From a checkpoint of a small transformer trained on Wikipedia.
Architecture: no position embeddings, no biases in attention or MLP.
MLP neurons of a small language model. Each row is named by its layer, matrix (up: input weights) and neuron, and shows model dimensions 32-95. Each number is 200 + 20 x the weight over its row's rms, rounded and kept within 0 to 999.
A block is one neuron, or neurons of one layer that tend to fire together. After each block is what it responds to, as a language model described it from the Wikipedia text at the highest values.

L3.up29,231,208,183,175,201,216,226,210,177,195,219,192,193,183,204,230,186,211,193,191,206,238,192,214,200,223,180,217,225,178,172,188,236,199,184,206,180,207,212,179,190,187,170,175,180,158,200,228,212,226,187,202,208,196,233,203,201,197,210,208,190,202,206,193
L3.up30,194,195,209,234,200,180,236,182,238,234,169,194,189,210,237,200,149,200,197,236,199,194,185,190,192,221,222,211,188,237,185,190,210,194,205,195,188,197,208,213,162,216,169,190,201,182,191,188,198,207,184,192,230,209,176,230,200,219,210,252,212,208,233,181
L3.up43,225,259,194,213,202,219,228,208,231,206,224,215,231,192,155,182,226,215,169,207,210,166,210,195,179,198,189,213,194,200,161,233,182,174,208,206,192,200,214,173,205,198,205,184,246,213,205,221,200,208,177,195,193,206,175,202,206,205,219,214,173,200,175,203
L3.up51,209,195,194,220,183,178,178,247,218,199,195,209,183,222,174,180,183,210,183,206,203,206,192,217,217,238,197,178,174,211,210,191,189,181,175,210,201,210,200,201,214,193,221,240,201,234,234,166,180,196,213,170,215,193,165,205,174,179,206,232,190,170,160,238
L3.up57,195,201,217,212,189,175,196,189,201,195,210,188,194,227,185,206,200,189,211,231,227,201,202,190,209,220,166,177,178,160,193,179,192,204,191,192,224,252,169,216,179,215,221,206,176,149,193,223,159,221,223,229,177,160,231,192,196,198,234,203,203,188,182,198
L3.up59,205,198,196,219,195,204,214,171,204,198,217,162,205,203,214,200,169,173,212,220,198,183,218,202,196,205,212,212,216,184,198,174,176,182,197,214,233,168,177,199,193,229,205,220,142,187,201,192,169,209,168,182,213,201,207,191,164,191,198,199,169,188,166,204
L3.up64,247,189,179,217,189,210,210,192,201,187,202,187,189,188,199,161,168,216,194,229,215,193,183,198,192,191,198,221,198,183,189,175,228,187,211,183,206,203,143,218,194,217,210,214,178,208,203,160,217,193,175,213,203,234,209,240,197,192,163,193,193,181,174,223
L3.up66,208,216,219,182,206,183,223,218,214,221,160,210,189,201,191,214,224,197,200,168,239,216,216,193,189,217,229,183,180,196,201,215,192,204,205,200,204,171,223,205,180,181,258,203,253,225,200,206,184,216,183,202,220,187,223,201,210,225,200,196,230,209,220,192
L3.up101,195,195,209,194,182,177,230,211,203,174,197,200,234,204,212,159,201,200,204,221,188,206,207,218,192,236,179,199,228,228,187,192,245,173,215,190,203,184,198,208,185,190,201,179,204,212,188,179,257,194,203,209,184,172,202,206,195,191,150,237,218,199,195,210
L3.up138,230,197,209,220,209,205,206,211,222,191,199,168,200,185,201,161,234,212,200,189,223,216,184,200,196,204,193,203,188,180,182,207,223,206,210,211,206,174,181,165,218,196,234,203,217,197,203,192,189,218,204,169,229,187,182,217,161,175,215,210,204,177,150,204
L3.up143,230,221,210,207,181,203,209,249,248,175,211,199,204,223,205,215,213,194,186,207,204,190,200,245,179,207,183,204,180,244,193,204,213,206,178,244,166,212,176,166,200,190,200,208,195,191,189,198,232,224,194,160,203,191,203,179,172,170,193,201,221,216,159,201
L3.up159,211,185,197,182,194,195,227,221,199,229,205,178,201,215,212,230,223,199,205,193,210,202,222,177,190,202,156,237,238,184,211,192,205,235,157,201,199,166,160,210,180,211,224,200,199,223,151,210,195,194,164,229,203,222,205,186,166,189,214,214,182,197,170,201
L3.up229,165,197,229,173,164,171,194,177,184,178,198,200,214,206,206,232,202,190,181,218,186,183,184,167,205,265,195,177,227,183,181,168,223,203,218,204,164,212,197,180,168,246,198,225,224,150,196,171,193,238,174,203,232,183,186,226,167,231,200,177,206,220,172,179
L3.up251,219,208,219,213,159,193,192,199,213,210,190,185,202,207,194,168,206,191,209,183,214,199,205,217,216,223,189,191,155,163,185,223,200,228,166,224,184,219,226,181,191,167,193,215,213,189,221,206,208,225,219,193,186,198,190,165,191,206,167,174,241,182,188,197
L3.up254,204,187,228,225,185,206,210,202,194,206,198,239,195,209,200,216,191,207,178,202,203,192,215,197,220,227,190,186,187,171,186,183,214,201,201,176,207,200,188,232,190,187,217,220,205,196,208,202,208,197,197,208,239,206,184,214,211,188,223,240,210,181,210,192
L3.up286,220,201,227,209,198,171,201,225,187,198,186,215,192,192,178,229,226,235,220,218,202,209,213,194,209,193,196,190,172,187,220,229,249,221,194,221,195,182,189,208,179,200,166,163,200,215,230,227,178,210,215,248,208,182,216,171,185,213,199,177,201,211,209,185
Responds to: The conjunction and (sometimes &) joining nouns or list items, as in "steel, wood, and glass" or "Awards and highlights".

L9.up41,189,214,229,213,222,204,218,210,180,171,212,214,196,213,167,206,188,179,195,197,172,183,153,196,189,216,178,187,205,213,226,178,183,217,214,151,181,216,202,185,212,205,222,182,211,179,194,190,220,209,130,193,208,240,198,180,176,198,201,203,166,172,211,212
L9.up42,212,160,226,210,199,193,211,196,186,218,199,195,167,193,209,203,166,220,193,204,199,230,183,190,181,209,198,191,220,186,207,199,205,177,203,199,146,184,235,188,206,188,230,142,174,215,172,213,222,242,187,197,218,164,201,182,206,228,213,204,170,173,161,225
L9.up165,185,197,241,223,193,164,196,207,222,213,210,205,207,209,223,169,190,210,215,191,185,212,244,174,196,212,179,218,168,187,191,207,174,211,197,145,197,194,195,225,180,219,229,201,227,212,217,188,215,173,207,171,169,169,205,236,154,222,177,174,222,223,195,158
L9.up229,191,171,220,185,224,177,177,217,202,203,221,210,190,217,197,231,173,200,203,234,176,223,204,200,186,190,223,167,185,203,201,216,198,221,184,200,230,158,175,178,200,199,199,186,211,234,209,202,194,214,155,195,230,202,153,161,221,205,199,203,200,171,188,205
Responds to: Connectors joining two paired items: the en-dash in scores such as 6–0 or 3–2, and and/or in pairs such as first and only, two or three.

L7.up93,189,202,207,231,215,174,204,218,212,182,194,165,158,225,228,197,192,176,186,219,193,190,189,184,226,219,181,209,179,194,220,181,199,198,200,190,163,165,196,163,228,205,210,161,190,193,200,187,177,210,220,167,198,218,196,204,201,183,169,210,186,174,192,228
Responds to: Fires on paragraph-closing tokens such as period plus blank line, quote or table end before headings, and on the ″N in latitude coordinates.

L3.up11,221,219,212,179,233,216,223,211,194,182,190,199,223,214,163,194,205,234,211,195,189,195,184,192,184,225,194,197,202,195,190,213,211,237,199,191,183,210,190,180,223,193,226,157,182,209,187,186,200,223,219,200,173,224,197,161,194,189,212,211,198,180,189,181
L3.up42,193,159,221,187,198,247,238,186,237,215,214,239,216,191,186,235,187,192,190,200,184,179,219,239,202,198,194,186,214,223,178,204,222,200,184,197,183,219,221,194,188,179,220,228,196,229,180,215,252,172,201,188,218,193,178,187,166,178,208,181,217,244,166,223
L3.up121,190,176,187,197,209,197,173,173,188,193,211,231,227,192,204,239,185,184,210,224,174,220,225,221,220,224,191,200,205,195,220,206,180,216,181,201,234,178,199,208,193,200,225,199,221,189,171,173,212,192,184,172,186,172,188,209,229,197,156,194,204,214,227,176
L3.up136,191,211,213,213,205,194,206,203,185,199,202,235,198,219,196,245,171,206,204,201,220,207,217,211,218,209,202,205,222,206,226,177,200,227,182,178,231,187,210,219,134,221,174,210,178,188,232,177,227,207,202,199,172,223,171,160,198,174,160,203,217,199,178,184
L3.up145,198,170,196,157,221,214,202,212,209,206,201,201,227,237,207,205,191,175,191,188,191,233,215,194,186,220,183,200,186,196,202,212,238,193,171,247,190,231,194,233,219,195,175,180,185,207,202,194,249,214,169,202,194,192,193,209,173,188,193,186,199,197,186,221
L3.up155,205,213,222,213,214,219,208,206,236,163,223,219,237,207,210,201,202,201,194,192,170,182,238,185,217,219,199,188,197,213,219,234,189,170,223,213,210,194,180,199,186,218,159,192,200,179,202,201,204,229,190,194,172,205,173,189,212,175,169,172,212,145,192,163
L3.up156,194,210,189,193,183,234,200,197,220,185,163,182,232,205,231,183,197,203,194,230,189,184,200,204,198,200,221,165,197,222,181,211,176,170,215,214,171,178,184,172,214,198,189,179,225,213,203,184,180,184,216,202,182,232,191,229,161,176,197,166,197,165,183,230
L3.up161,196,197,219,236,177,171,198,232,194,183,226,227,184,238,197,252,202,216,207,179,182,188,186,195,230,203,207,167,194,187,186,194,230,196,170,177,191,179,173,213,197,228,193,173,193,223,209,184,200,216,183,177,172,191,213,190,192,209,183,194,228,187,195,208
L3.up169,200,236,176,187,214,205,198,192,200,201,179,188,242,210,170,169,207,185,151,221,237,182,194,194,223,222,173,182,164,217,180,202,199,180,172,200,197,180,171,189,234,185,214,185,204,182,187,201,199,209,194,219,168,228,206,216,190,169,204,189,206,157,181,185
L3.up172,188,169,242,244,170,207,178,189,212,178,210,186,212,205,250,233,218,225,235,191,180,195,242,213,207,217,196,187,166,174,231,206,185,163,189,191,208,180,218,206,183,162,232,214,206,145,227,206,194,194,184,199,172,187,196,188,230,197,224,212,183,187,191,178
L3.up181,193,192,207,224,222,183,213,176,200,185,199,233,207,230,194,187,202,182,224,184,241,205,196,193,229,204,166,221,206,182,217,205,212,192,183,213,209,189,204,220,186,184,175,180,172,194,190,204,201,211,183,164,163,189,186,182,218,220,187,184,214,200,200,203
L3.up199,184,195,189,202,206,183,210,203,223,203,223,186,231,188,183,170,211,212,169,222,178,184,189,181,200,151,216,227,186,213,193,204,169,206,214,207,178,211,261,250,184,225,206,239,187,180,196,209,196,210,199,196,185,141,214,174,184,218,188,241,224,181,205,205
L3.up246,179,242,192,229,201,197,205,193,214,163,207,196,206,199,176,185,190,171,195,176,215,241,218,221,205,187,203,191,195,179,189,235,208,215,155,210,191,190,193,219,172,228,158,182,211,168,217,185,213,217,199,207,194,214,163,201,188,211,213,201,217,182,200,200
L3.up268,170,202,206,216,167,199,196,189,219,167,197,213,214,196,230,177,173,197,187,204,201,204,179,210,196,195,215,198,189,185,197,218,206,202,230,243,174,195,198,229,186,209,167,202,182,221,194,164,222,183,198,173,171,199,193,214,190,201,209,214,224,175,208,192
L3.up289,167,210,219,175,226,201,235,171,192,168,195,182,179,216,206,202,181,173,213,183,216,214,245,151,220,218,208,180,207,187,164,205,215,185,187,196,192,191,227,195,192,191,185,231,179,195,208,185,205,217,189,173,157,211,170,191,187,207,191,211,180,207,213,210
L3.up296,199,188,168,220,177,191,229,211,198,189,213,183,218,200,208,237,208,167,230,194,207,238,198,188,217,179,185,209,169,215,172,170,199,174,210,219,150,169,208,177,177,192,182,172,199,195,203,186,202,197,193,197,194,254,169,177,201,190,176,179,238,196,202,203
Responds to: Commas, periods and conjunctions (when, while, and) ending a clause before the next one, plus section-heading ends like "== Career ==".